python train.py --n_layer=16 --n_kv_head=7 --init="normal" --init_std_o=0.00592 --lr=0.00634 --decay_shape="linear"
MLP neurons of a small language model. Each row is named by its layer, matrix (up: input weights) and neuron, and shows model dimensions 64-191. Each number is 128 + 24 x the weight over its row's rms, rounded and kept within 0 to 255. Numbers have three digits each.
Before each neuron's rows, "fires on" lists the tokens most often at its 100 highest values on Wikipedia text that the model never trained on. A number after a token or word is its count.

fires on: " gr" 17, " qu" 10, " b" 8, " pr" 8, " p" 7
L12.up307:137117123106127108116113137131114128085105123132127120133129126124163127144086105123142151144120142113064132101120162125117115130104116140119105148174122098136131110178138119089110113134164111113102127102155151107147135160113132123163135115192117136142136130148128112137143130120121133059104088112175093146100103172183137154150139093137163151157138158090144144133127123125070068181097

fires on: "er" 19, "orn" 9, "a" 8, " b" 7, " h" 7, "ied" 7
L9.up579:104154125115158129105104097110121166115141103175171106154092165094156128112150197088159121124111107120106153089105095090162122152178126106137168113134138086120095132128112152122163134123117140158099084122156097096140085123116129162103133157133132103105133086161117145171124142150141116133114148148154113129122132103151101149130120130129133107118156143148127110099148126160107122108113

fires on: " h" 30, "igh" 27, "t" 18, "it" 4, "amp" 4
L5.up35:086126122137121119111180150128122133136088173124151112096167133134159133130134146136134122149106110139123174141147115129117158160120120133131142101065143087123113143108130090155083136153079094109094137111113115125146165113102141097175132105096106140147139118166120144148078113112128083143090114106128124169131164134116113120105132092097183152141124171147124103136095129062136161123159

fires on: "it" 49, "et" 11, "ell" 10, "on" 8, "ot" 7
L8.up207:150100125180108095121118147161133134149117131142101058102120130127122101112109144117113145156113147137176162119135116093174132153122129150126119146118102098083104142101155173106090139128153132125137089123115164129153093154141128139167128104113155142181137145137116130150151125119059134160119136122077123157171130158131133116136144106101155128153064093161128110104144111117114145118101

fires on: "re" 23, "ver" 16, "an" 13, "ens" 9, "he" 6, "rough" 5
L5.up571:087135094116143137162157101137138148145125131095168140132136085094114166087161121138120120095103147126095129153151101089117106146098143124131140119105150139116103107136140150120170114169142116119175122163092093132164169160105094194158160121138163109112153144107105151092157150119145091125137084111145145107165090152111153137147114130123147110130159111130102134125122123174131178148131

fires on: "e," 35, "y," 20, "e" 9, "ib" 7, "," 7
L6.up109:166131145089108095112134116173107079106104135106124143122136147135129166090128147159099144161179151129125128123091085146140129129122120148124157102139128137115116150134135137130107099149137143120131152078139158109096135085140134140124127104074158126171083146080110115112100123120137124144141119148139107150128129152114095122115174141160144142135151163171152127108117140147122161098113

fires on: " \"" 46, "\n" 17, "m" 15, "==" 5, "0" 4
L13.up493:124128142157106143131136138179137139110101058153132137164149111132129105116121141054079117137111144085163124186138138087116094126134160095151118154140126130155147087129149135125118126106120112134118144147123116135120136133158118138148086179117157122133141130097118166092125107121128156106127123120179169124135112108138164095143158137146094111126117122110144095163135148155215128111131

fires on: "c" 25, "re" 14, "n" 13, "r" 9, "he" 8, "m" 8
L6.up737:153122110113086152148162127100146164132148098117127165118171141159110188090141150131105156125140142113177164131082103169107114141109123124103152119098133150118116129123155146087156160115134120094151131117143060115112128126084136176170138159114114146157104127153161134129129141130128105159126145116168136100107120143081100140139085149093155149142168146111112107111143139140115173153123

fires on: " an" 24, " W" 20, " M" 10, "-" 7, " loc" 6
L13.up64:130091127116129112147129154113110119121079148147128150122113142117131152131125136081142127095146146110114139147112130114100137124103143145158155126122182129152124130153151145129171135116079109179100109125090147128125118137117107113160123112140125102114155106136134084179110197127141105144113113132131062141132114109098110146120157117110110160117118090101127086110103149103130145161117

fires on: "y" 18, "ly" 13, " the" 11, "ry" 7, "chool" 7, "." 6
L6.up49:172138132120118141146161127152102162118162091165119148117104139128092115158110121124116148159136115120100150145104116135138140098130101183144172143131138135129095122150101132168123123130124064127117122110097077122134129128097135123107134112099101120147092116108122148123118101149138136181146114148090166115131175140121120133148132128159132057142154123163118111134156125076172125120080

fires on: "he" 15, "iv" 12, "it" 9, "t" 9, "ent" 9, "ast" 7
L6.up38:133111080133127140147122164164133067103128109112204082132116138133137123080130154138113114123117103097099108155123110130171142142151111118092125103125110093178140129159126102111124128109121157125104132138150116112134147082087115190170117132159138131154140121113107125127113108132127149115149141103128106135142126189097138152087154138148142137122099177115113111124131121155100129138088

fires on: " 19" 20, "6" 16, "2" 12, " 18" 7, "3" 7, "5" 5
L13.up170:131125136141129112140107148110064141112087083132142113117127158123149074188106151125121128176132125139112150147141141117181147108164122118157145100130161155098142111158133114151125123129126130156139148131129100124078127125141101142127125146114125130153109154108151101142171106125108134196121155151127107162114130142103109121141051184149115138112118102089148147093116141131205136124124

fires on: "er" 21, "her" 11, "ren" 11, "ther" 9, "or" 9
L5.up87:112124100136126148116099056079121170115140138117077093104095055106133100127144141134140114089139070104113089147145146120147131117133108125121145112158128124135092137102157090111133080132092134158123175134154130168167155147115146134153158115166089129140127103117132141127128128133117147165144119121170118190049115154133112140129135137083128098140097141128118111119115121137141114146137

fires on: " p" 26, "|" 12, "id" 9, " m" 8, "st" 6
L12.up310:113146079118124132077167141155147116126126121108132156165152133135138093158131179120117144105142126101127134111075109110188128145148133123070129112184128175151111106155124132164132128081147124114098114144187116116147110130111112116140137107154145120163118150139066130153098120104105111095113143135140122113099111084169146131120127146101101066137174139118156148130153159144096109109111

fires on: "ac" 19, "il" 9, "C" 9, "is" 9, "at" 7
L8.up413:115153121099125138193186108130135151145159099129163122127138123138150117132166141149113112112136132166126142125144136121072153107159123136114123111109143118147115076154111152115108130162078150095157150160145120130104142156151122103119152165128110118188121061171152139135102127154094121115107105145105099124146152123149147140128121157120155112085141154165135128103148134123109125135161

fires on: "a" 23, "am" 7, "er" 6, "pr" 6, "ate" 5, " co" 5
L8.up309:111153101133121111115164117171050135151137113156097127067122083133104097095152106099126121135153139143154121082162131122140146137081132129112148084112093122130111142119123176121145138133117111141129117113151153124138160136109132152152145089108140163125135119156145099128151144113143093146112160123148139147161132186115099158153185136133112104101096129128091138133121129135060129174145

fires on: "n" 16, "re" 15, "t" 8, "e" 7, "ia" 7, "he" 6
L6.up611:090120074112127119103141139141121145127151100099127093149121138127165128104111136127126130135152135151152167157138100080134137137112157085124165172139103173127114121150182110122113125153153109121127115138096123138138125107135142157199104123148102145147126101115149107110187120112123124091152144125087107120154103159118101149110106143154131152153129150144150133076086066147105174095127

fires on: "p" 24, "t" 17, "e" 9, "at" 7, "ic" 5, "per" 5
L6.up514:145100118101090106146148149119141108160158087147115123120128188127111130099108140103099105172094124092120131139101083086146141149152115139136126114152151086131139163134151149154127122138100125117150126161089107124045144126150196142131159130113147168126120131159149128166118125142121123125106139111118138156141140149157125139117112146066161206091153173105140134112140134099133115123111

fires on: "," 30, " –" 28, "|---|---|---|---" 7, " —" 5, " g" 5, "–" 5
L2.up451:139116123102107121133153108094093113126096149122107153165161114131143154127128160153139089125148107106099192111136104065115087145157153130140114144160155105114096149118137123125112125140131143131135158184131110139135155107126115113125164110091137127150148123128175147167120166151144112146156162120168142159129132112117110143151120106144117151121104178110148107133091136090129132148141

fires on: "at" 18, "pen" 11, "er" 8, "t" 7, "le" 6, "ct" 6
L9.up234:102102141164143095072108138114112161126171103147175108141153117139098122158135136148076117154142105126119137125095106100172113128151108151132120120129135082112139144165089111175145109104125172180140132105179114106133136124112136120136158121087143116109198169122131113137087118101142110119121138108128166103116094098119117128133112136149108109129139140113134185100099117112168128107119

fires on: "ff" 15, "-" 10, "o" 9, " the" 9, " off" 8, "c" 8
L8.up116:118133097151145100131109126097138153136102122082106093143127100074119159102118109092117118106155135177130174148100151106189124111139137135105097144140131100153090152096154106144123068130114106139129151124163126147165115164130155140118116152125111145160164114153108117144128095093136119140108152128068127104098173140168163091136137141129120142162164121131133126156118101135105129163108

fires on: " in" 33, " C" 25, "st" 12, " In" 8, "on" 6
L9.up629:124088140159131138112130098142159130162129127165140150152137157145108125175115139130115133155148122175110078143141122128159097132157134119090141114134118131120102135155136129153151125083107163090068096142121145150095116142155153126115133125122151147112137119093150139129087157102140108176124109117136136115105086127175153075133119141127139105123084148090122148142172155111156162118117

fires on: " \"" 60, "\n" 39
L13.up267:137110131114091115093135148127128088101183083161115156162139155129132143161137138118075094143133079125168120128114139120152122111139124146142108167171112123125122111175154106132136113077138135106173122158120166136140125149121132130123099157153141103122124119157116165160109090127108145088180093109140145123166071083110145109193151095116138151137140163121147099127096140137137093172125

fires on: "pr" 24, " Eng" 15, " te" 15, " gr" 13, " pr" 11, "gr" 9
L12.up542:118117126124126133112119122147075133113138141117134129127115111139131147124140098128129126146139140141109150112136130102133141118155107094137115174142152113142119180104100148102121121140141119134119130103170145097139120143124067138116140124170164194078122090171163111105121166114132065094124134101173157130082168177151162146114137113116135117129130122152107105109106105113066112130086

fires on: " |" 42, "|" 24, ":" 8, " " 8, " P" 4, "al" 4
L10.up172:128138093119159124163129152138130148184136135089122121158164128104143132136153159164177124116140132110090156166129103138125177111131117124133154139134130130135085123156130101074131118145146098123139158132161131155169151174141108104116111120186150164107113093133118126153188104121163118049134120136098077075127112108116134108125129125100142119134165105092117145140134122121155134135084

fires on: "il" 22, "h" 16, "he" 11, "m" 7, "a" 7, "ri" 5
L9.up403:128157115101116123165116118129170132147144104087132113124166164127107132119136147099137154106121114102106146105138127137114126110139151125126101150106181158173128138165112127112132128164098105094104116120078150121158113117131099159216126118168133150161113139140177096101112124143166144163126159115145128102114110155169128093134082146132130132116150162128106110169128182164115161112154

fires on: " as" 30, " v" 23, "," 13, " also" 6, " g" 6, " more" 4
L2.up339:148119137112137125110162160103099161108092159121115169140152078160109113133123121121130112145114095104162132107141090098208141161151093130114118136179168135079123088149116166088107128095137086149130164131095189114095146108140106107113103136115109119149134078124125113140151162118108127164155119145166143126130136141147125150120077127135118157129131203140130142156107121162154147114130

fires on: "m" 29, "h" 25, "l" 7, "at" 5, " M" 5, "-" 5
L8.up692:154123111171156119090122104139126147136121107167134131125110122098118110114122175170118170149129136161142139116179159184203133163128151125118097126135123104092126133128117165138112143158099172106144139138134161115140165127135104143129136117119113117124143182138141121112125137129149152126090125124109140108087094139120158085122114145089086136130121108091109129112138136161120143187112

fires on: "ad" 16, " ad" 11, "t" 11, "e" 10, "am" 10, " m" 9
L11.up588:129115133126117108139117140130123085143087103149146105137160152102156119136151155161097154110130106161140140162104105086132118176126125096124139150154153078150137146127120137121132135156099157106153145124110160129153145127165126159117170136135172152101141158130125148156165084171148143118093137135138165156070143135140106102080142099095116137097152144108101123123111117112157180112101

fires on: " R" 31, " B" 20, " P" 16, " E" 11, "ep" 6
L11.up493:134117136147136110090150124123127128130125124146095107104174147180098117115147178086109179143133096133085106095116134130160110160123103112109153187135117119122154155186166110139141160164175120115139071141138137137159087105116106094128110121118116128147112126117128084130100090122123071133122129155113138156121141135140106132126159177139097124140143130153135150168166180138111162133105

fires on: " p" 17, " pe" 17, "ry" 9, "ed" 6, "ain" 5
L5.up242:154095163136090112114145129139142147143122152088118119160135086130112121101130126154116084147175115148134103117130120094152080144067081115105121156146101138131134100159165133135146115139127120134106162139139098125136167137097119143146097099185137119072125093152143133107123119095140155143101158140141137129142118122133101134136120115129106098145146142149094102146136164117158067127144

fires on: " p" 86, " P" 13
L12.up413:165100120126125123127171140132129144162088136118109153108093137094119137120077151109159133145114137106097112116117127155120120138128094102109098126117126130138105106116137140130138119132163146133148086170164087135122111153124124158134141119165101124069105164144158183159116090145122106119158121154125134137126156114148133140164183128178081153147135117138142170106121135137119102137117

fires on: "g" 37, "ar" 19, "O" 9, "ward" 8, "at" 5, "est" 5
L5.up169:123175115125135131126142175123084139109130126140141087124116115179118128136106101112130108149166138111119138136111134168124125128129110125106130137136173140134121145133133124136161102132093160140155162138158071161109124157125140095104138133135137144140176152153148125171133134111141120123116105157119106116142127171103112119123163154142109130162093119154140117159093132147159080046137

fires on: "it" 19, "ash" 11, "et" 8, "t" 7, "x" 6
L10.up544:118139090149182146148138124115169124156132143145147119112163112155206125107140128095175105149091122112125136175122142100125111133119156130091125095084105096137120149156129108094113110117102121084092174114126152101174151117101106146207079149180151153141126141115128137094141126114096151121124129112124156126145137151103111088140119139131126135103103137139149127104106146102130153118126

fires on: "e" 14, " en" 10, "id" 9, " E" 8, "ly" 6, "ad" 6
L10.up599:101117133110121126152139144152121124174133129107126105133148139129187132132109118169135147115131108173088134177159142085126124123115122127102138115193117117099092176154135114135121175152147146082126137137136170095165103135141129136129147142089109157136115125143146121152178121160137128140137138148080152136129116127188129155106144148139132102144129120134166107110131150113163179126108

fires on: "h" 17, "ie" 15, "and" 9, "it" 7, "in" 7, "er" 6
L8.up580:066150130127113129130118096104124120143115115155142094180098139180067120080108134133092143124141153131165126136181135146127164099120168139130136134155144119129095146126164170071145146077139118169108113136158152123133123094132167082163143130128148122129092122111125148114097142109121146134133095153131116138162173157118136127142131134077101128100118109106089133112117123126132155114103

fires on: " F" 34, " f" 21, " a" 10, " Cl" 7, "ball" 5, "F" 4
L12.up618:143134114137110124160148159088141109186130116146158154142110140113098130106098137116121115124114159129102172135108129174144095142125144129112097155107123151120137167108123113155189095108107161126154082165160125155129109129129127117146090105122060118159120098121136100131125057140162123169136111130129157154106127146144147118123107120140129105098146105107092140119123155143146166145135

fires on: " In" 54, " A" 16, " in" 15, " 200" 6
L9.up448:131119130130119121140117143127164130109139123155152109116153115117107141134125115126098164157068099112147091143122103146159128153114098107122157140102081096103123158117123158165118150067119140107119103159101165126108124112085121111126112096147099179119172119124116100127090120113186104112143124125133184165128127121169161127163116137165135102139113132163085109147157152131132115140092

fires on: " and" 37, "\n" 15, "ab" 7, "mer" 5, "ing" 5, " the" 4
L10.up179:103136072050122135151105128162102149132132151100120160118148111145142115141126147151094108154154098112139137075151144124148117113105154130123133140197112105161137090126113119107114120136099140188126111138124134165149176094119125128152137141131185166154129122207106160149142099119119124120113071141117119108125111147148141149112100145180144139097127190139130090165090142127145147155118

fires on: "o" 15, "A" 13, "M" 9, "F" 8, "===" 6
L5.up316:128120160126142090162135180118081167148109169112096151116114146137154156135122142126134132075131138141102154091091128161133122119146119106130123091165173075119113126146147106159139094138153129107131128137124127129066102090125106140110105142123112141129153183108131190118083115144100094120106109113170109103148152152141164184137121110106115186113158115121125135126118117109179122098122

fires on: "ic" 22, "y" 12, " S" 8, "a" 8
L11.up540:108097155123120132111120108106167132150108128104133124116103139099133129147151168106146133134122190098118136117148174151088164111127114153135134140095107124124122094136131143139144125146132069115106114148143114133130155132174127168140120152059116153120134144169160123120123147133095114101147119125128133140160108143113110135152186094114118109102118122124143130145133133129101116143125

fires on: "il" 31, " e" 29, "o" 10, "\n" 8, "ol" 4
L13.up150:156171150107157107100179132125135113108096146138137096134112145180107111164103139117102128157148100136114104175136156111110102116051150125151126105155139152138102122169142123115119123134113098116100126109074111203148167116155123139143142152115133136183112116134165118116088085088152122158139147133102086152154128132129105123119122124155124131128153114111127108143171122138136142114125

fires on: "l" 29, "h" 8, "ff" 7, "ol" 7, "f" 5, "el" 5
L13.up90:132100120130173142145149110105156145104118123104158100146158098093109139142121204152131132112133128150125108131158117162142078114142162103142115155124159138097154121152143120117149142145130162165159168136157146164176145137119152135143112143144104167113128138125123126090056114114135139163060110139119112112088155112168123097114104148141094123124119113090121139130088099142090115091118

fires on: "n" 13, "ur" 11, "it" 10, "duc" 8, "ff" 8, "h" 7
L12.up35:162128136125098165134157121116164134139130135114141152137167136123141139095126133124118150127176155171098097146159121120141170125146148112107108139163187137189136151094185165095164152070134128162131148136125136163136114100124103124139123161155116110171128128120138088112102143144107119124105130094147085130141148165082130153147103113121130144196123129146072087122087149135105164115139

fires on: "m" 14, "qu" 10, "h" 8, "st" 7, "c" 6, "r" 6
L5.up187:169130144122119134093166119140197111103122132157104144138109097111124145137137175143110176134137147119154124127165153173140121160131142154182127137169133100148111149095107123106063131126115119138116103127102129155116108123139147147142118140121143163131124161138103139127137096099137120172121108135125130112143106128158147103146112123089105085143109097129129139108201095146095127074137

fires on: " Co" 12, " Count" 11, "ision" 9, "===" 9, "A" 9, "ide" 8
L2.up62:162152090115102114140127117098103121164147168161110125121148123126167127153093083158145076130111140163077146154115120082137087167140100095097116101145145127154103093147110150160155112133119089078111137117138158140109159110080138121134131112140130142151148124135116154079104169150136104131119106179151113131181138135153104136158135110136144121115128098110097131146140160132162144106116

fires on: "-" 18, " M" 12, "s" 9, ":" 6, "iet" 5, "st" 4
L13.up277:104153118115124113165106176115170131103092177119116143114123153141091120082132127109083181120165159102112114131124141145151123129116122127123174088098108164149123156133151092112156123132135147102151090111110122154132107126115147152170140105109133116099115101134161153171128172148146111176102112148096097105130134067157129153126148112126116127171118123129164107089106120084136142088163

fires on: "s" 17, "p" 11, "est" 11, "ar" 11, " a" 6, "ens" 4
L9.up214:129134106152156129139123120183131100153131106107161109172118121119111100121121151165138115165158136130118133104101123163139182107170137104139140088094159148114151143141129099160117105124099105107119139119150086137142125151144126168048134107100148126161142179115157094159134125139143066142155070155140137127098134125132091092146135142145115128136115142123143119129107123129169086123111

fires on: "ar" 21, "gr" 17, " gr" 16, "r" 13, " Gr" 10, "it" 7
L11.up165:093104078170145131092115127135148121129174098078163168134099138109131167154142156114125133176116126122137115122160157169163142176135159143171100111142074117099120114104124121117120130111120106153102150127130103124104109065095137168132115133112137131144111140124139106147140131136132087135144124116179134132114122148163089112146130114126141169145157157123081133085121116110119113180107

fires on: "\n" 29, "er" 17, " G" 16, "her" 5, "ist" 5
L12.up98:101120117117081137106161110092104109140111142125112121150133114166149153113144137177118161124160094082098112124104103093106109170133105088126088115153137118113119106119117120111158106141131112109144151129134116191191137109092157171143178140131110150133166124134144127177124118136095155156159110133113079165119127109163157089121178135118139118130138110127143151138121067080154090105115

fires on: "re" 36, "n" 8, " Ad" 7, " a" 7, " ad" 6, "he" 6
L8.up737:092133158183133130154129112123123145127169093120162116166117144176146148110132093114141109121144132174137120136095121131152117139144159111116129108147138154112108158093148136145113124120149135129120147139141158102127109151142117121118122137117088126135117096100133081103161144138138113083166153110113108174108108197108108125114107116101094128126144145136124127131101118149154129148103

fires on: "ic" 37, "," 9, "it" 7, "ur" 6
L8.up177:151096119119158146141112119124155126153079136144140192178110101122147160145102137116179130138106123094131104127114127105159117147117167123107128159073138129117156127174136113106105146126120170129132115149131122116111112130153095147147110159145113122130125170169098114108143113108156139101115117111094125131128146132145112126161097138062130148189169137113068131127101180103107135120113

fires on: "y" 34, "ly" 12, "ate" 12, "er" 9, "it" 8, "and" 4
L8.up363:125090088161113157127148158128094101117112104169115102160172128133067108099101125167138137118167118153111151144112146107121169154109112142167145156133134135114115123108114098116105140145145128110097154120124073102135195129092110140114175139105094105141079128134160155122175110163128130113122140116092131135149121117093104112118172168138106101131126148125100118151099135127156088149126

fires on: " p" 65, " P" 22, " in" 12
L12.up266:122127123157162169114140170148112132163098128138099134093115147165158141122118172105104156143146113109126150119085148101145114176063113123103135113165095144116130131112102099150162124115113162095101115112168118161118125137158093155130139098143151094119127161120160121146104073137165141129130126173103138124120140095138078147096153133141093127124141137136183154119115159170096156171107

fires on: "f" 27, "ly" 19, "l" 12, "n" 5, "un" 5, "ach" 4
L5.up652:119097137157114163167124180136132146120124122120114155122154098140104160088138161104157107096091124133114112118123144088120120060140165103075139127133178165182171136147119084101146155107134064124150107119159133173141128104133131175125106135114129142152086121137141091131120162129103122185136100099151131141114171107143123122132145109118113101153146134121120149116119137156113117156185

fires on: " v" 34, " V" 22, "rom" 12, "V" 11
L13.up400:129128096067125143114115094115100130175101150143089109149082150155123100120165124098138101101115169140128126111141121135150093087146062091148104123150095135157144158106128150141104129078131127105139144153170156153113118142127139123143153097143157112091149141105116150114127104116117111139116114113104146124174137127151115105146145151118151127124128146143176095138089126126106071172147

fires on: " |" 15, " P" 12, " " 10, " L" 6, " R" 6, " D" 5
L9.up449:157119175114178147139078079139130118154157154108119138186162143059157100137129144152157146081111139142092141155106136095137153110146117124148144155128154127109140126154094118128148108120167126106132152133104134160101155135130112124114133099135135134140156118153154103125149092138118140137148074167085090174150147131138130103109119131039122126142144124161105147117141121117118144149177

fires on: " m" 24, " the" 11, " w" 11, "od" 6
L10.up238:125158146114095136115098110160092125127123148166097173182140111148130114161142124134126146120134145174162104129145165084130117136093138147115100115095146110157133106126131073045172115121105140200140140126112159110135100140112098145176100140122106119099148154139129157139156198122125174120088136098112161132082108113116109112144117131077100104122125145081147137095097151133116133126134

fires on: "v" 21, "r" 14, "w" 10, "for" 7, "im" 7
L9.up745:181115162119171099147141176166145094126134129143145129157110117150114129150143137123137123122151154118138107137119129106126137126129113134139150139129109113153110136122156149099142148118103159159111130105144136091081112126120130102105120099130121146165099113111126113121089105104124114132113143146135124135114120146129142189179111138106134196150100094125144141129104120111078129091089

fires on: "==" 20, "rib" 9, " also" 8, " ==" 8, " his" 7, "s" 6
L9.up447:140100156046138080127203144131131156122126172169132109095105127101138128104118123106109123142091111095111091158135121107129157102197126123123115107103163110125105119103119140105140077168149124117133126133134115144111127120137120111151139102094118175067109130159167124141127116146177105107085126103123135101117146083093148139121117118067138131111163138156082125117137093164165090109141

fires on: "at" 15, "z" 14, "um" 12, "ot" 12, "er" 10, "et" 8
L5.up623:136140164124111161045108133136158126156160126123122109135123124128141115144129187094114129159162124098118146138113155085165120150147135152140145112130137173097116133113141094153134169084138151134097117125113141193131118145109136094128149107115122127129154138094118064117137188109081127072154146139162139154142105126148109142111132136131121101134126127089153160151115118117166130113122

fires on: "w" 26, "4" 8, "e" 8, "W" 6, "t" 5
L5.up167:085117146134120102128104148145087081131076142136153165169149157093136141166110121121134138121159140127150139167128128125153125090162115130115111123144161101178116177143094150094124154107117135084119116121137111110143073099123121129119141167127146124181127118143103135136118123146165108124111160120131134136139153127132131161112186103123139165155143109126139133140128081089128142083131

fires on: "x" 28, "t" 22, "h" 16, "ven" 9, "c" 6, "p" 5
L5.up7:111094119140125139109116136105151159124072106146123101126114114124124179115122176146082184112106131123172130107152133133145163144136179119129113090104157150132129111106132108104138134127156139117134121094108118142123136084119163175149080195086132113074137144136107113133105132101112116122121085148103147101156147124117113143131139199090103165124110148146112141131169099154132150104065

fires on: "|" 79, "\n" 12, "at" 8
L2.up348:095160098125180100106155147141116143132115131120153116132132188166126147129139089155123093137139067116124077124129131149138108158128128162106151156140156135178107096139118111119114141154075117134155133129126110138114113130147110169104173119147107116171152119131141144130107155117133135111172112121037118112167091141120098130140139128139130118104134148141132108092092133114109143160132

fires on: "op" 26, "ain" 11, "ap" 6, "ed" 6, "ail" 6
L8.up199:139150118200105131084148169134138124139145115089136144169122110092138118102167112150139129187121133138156119134100091111119059131153127090175106091119115123148110114143127094123138118097139086121125127132109087141112119177094117113120168118143133132101078163123124113123094129105147148107154140110157167093146133155123127135089170123134137055166141162106138089175112136125120080141146

fires on: "r" 85, " ra" 12
L2.up168:112070114138142111153147164153160066117165135157161175139130141118143162170187134135104132144114150109145128102110139128155151138141105113161089120137096081127121134117125125080118167116147143126101111115160128160085152133134204078117114133129104131154133110084178116156110133158101121149128136080144144152075112153099122149132144137121150161156102136111094097109156132151134087127123

fires on: " f" 26, " kn" 16, " h" 8, " p" 6, " an" 6
L9.up29:120089113172126150128124145084150077165093170084177109142099100141136143109089157159109164102167131169151133125182107087138116113172115098181101088126160108087135166122137134107152158135088100156154135124133150120072118113117097109108107116095160126144140131124135136146146108131170175162109167113141112128139123150147131171123141090111101106148143123102134126150124097141116127140148

fires on: " the" 17, "en" 15, "s" 14, " and" 8, "ted" 7, "ing" 7
L10.up101:099095136110158163140103151165072160113103111122129092094172120160132144107153132136157138091147155126128119117127126180167139146122109100128078132181113120123123128167122133082156122099075127150147105140116111160132139131117121160170078147094165171152112144139111119139095120120141112153159145119115178086146110176127122134104145100191108150121119131136145158115131137124120132143129

fires on: "a" 17, " v" 16, "ed" 11, " V" 9, "um" 9, "ov" 5
L13.up541:115092125095130114131064120111129157145120067168106132149096123161167134140150155086170164145112162173122133134155094100125117108146113151051128088114059099137164121141128125129109130095141094114129183144112172145145121110114079142124124146144120124171119122111138122107184121112167127174086122121139129139110099157119121097203111125101133130115124145151148134109123140118113097130091

fires on: " H" 29, "H" 17, "he" 11, " he" 10
L12.up381:150116158125090142163110140131120157136137077139158159121106117110119139134152089138125167113184109136145103136154139147131187105138150119128127110143113124161106146096165155116157105115161138153138178146139131132120105111109149092134131085137135097133132086092152103116102116164146134119127109129109140126128107153151126106099126114124103095144145123122117127079127146116115097147115

fires on: "e" 25, "al" 20, "ul" 19, "ad" 10, "i" 9, "E" 4
L8.up605:150133146125140088117139129134085101179131093152161099137150142134165131143129113121107134111141138151138126116133166133118108069100105121120154137135132115121127154173118131136101123139119110145153089141159168123111147091139110141160126137130160150093114124103148165146127113140140115161136141129144176185055144133141109119091146111138094131142100152108181123067163124091136142113090

fires on: " col" 33, " Col" 17, " E" 16, " f" 11, " h" 6
L11.up666:107118117147109132131157161117148102150128172112143089070142136140123127101130145118129166126108132176133134130111142144104166128110123138117085120128166140096145186077138097157148123129149075125083122100134140146108124138133128104138148123095120164124094109093117121177116103143134118170175214097152124096132128122159141130145161154104130132126106153121118146155128107131160160135129

fires on: "." 24, " R" 16, "s." 15, "\n" 14, " S" 6, " Sc" 5
L2.up319:106139118127123159093131069119128156147139107127136160154087189141134105122136099134111126115160106123152073154152143149120126167150112137107132148084147116121071120113174150149141130160138112109108105132139089143100118138122145147172160113118069103137157135069105179138105127141166101090128094157108138119119090135140117186125168116154149119104128102158126130110142132173125147126189

fires on: "l" 41, "od" 9, "ist" 6, "ook" 5, "r" 5
L8.up704:138148140146118110150114142092096138127134114091168123139170107132147114152167120123131158121102139116148147114145134194102127119131135134156125142159154126111110113125123123106145115169124116139133050124163115114099110145153106098099164133127115127104150159094137137125098173148074100115146112099162119175080133136126145114092097125179154135111170102149161127118161142118064100133139

fires on: "ord" 13, "amp" 10, "C" 10, "ark" 10, " p" 8
L2.up152:114106132118170106115165178115129135110110143167098177054121090112100117144093166077127169128076100123129154150119108143155107106118127137163127134196109120108128141120134158126150083095167143119115164145140092163152134142122139096144171139115091119070105129133166130125083102128106087127123173127153138130120109154172090151128143103135115125124103136133192141149093145097103138109063

fires on: "," 36, "e," 19, "6," 11, "0," 10, "4," 8, "3," 5
L2.up196:119131158099114139140091108126118116118134115083119122120133133145146102128123143147137130136153142151112127161102123105125106089110118126147153173136170137116175142131125152140135126094102138139088133104126141106099146131148176124098142104081164153118104132121115142123117177128145130111131131108137144138198149136078130140116146136169126190098150146136105084169139178149136099128106

fires on: "pr" 17, " Co" 16, "i" 13, " gr" 10, "r" 9, "er" 9
L6.up151:100118106133150128125145138147098116142121103138117162157098108131116148096163138123126146122148124110165093138107155159138110140169105136182127167141092131145061157123085139137114145096139135137135092108139093135108149089157134122103140122103159135122124134111156116123101167104153071146109130107133158142140131147127091157138159145106112105134084144153102093086170111126109148137110

fires on: "ist" 33, "l" 17, "h" 10, "ict" 7, " T" 7
L10.up211:093052140154114062116138112127135092118142125103129130113149121097175097159156158086123158126129143145148116104121128150119116128153124127121162125137129159109128097118144142134147108139135098133105083149119168119094085128142138169109112179131172129140081193088119172104139132084144096166115117103127174144105131145107109139163107110132103165123161091126121158114151143090084155106151

fires on: " F" 41, "," 12, " f" 12, " Sh" 9, "7" 5
L13.up395:097145125131126144151146146144156120127127129117147135179061105099078121119083166125129090136130145150165161121112090137122125193143118099093133140149129106130148159107137158140151146117113132114120124138152135150091164149142095124094126045117112119102137137136099150140146064114099134143111114129105136126090116155118141107153132125110129128143150105133092128106139107127102124121102

fires on: "im" 16, "ult" 15, "t" 10, "k" 8, "it" 6, "ot" 5
L9.up138:117130156143138110136128094091095107125135152179115124118129132137168086130148151109123106089131151103146141139138126098156124130165095101091102128139116136102093154118187147153087121184147125130164131125125205148120146158140149152137118092137164135133098118131090149107147143111125143139110080139105131123154142123146107088162142113121149102106111086120132126130102154115134130117106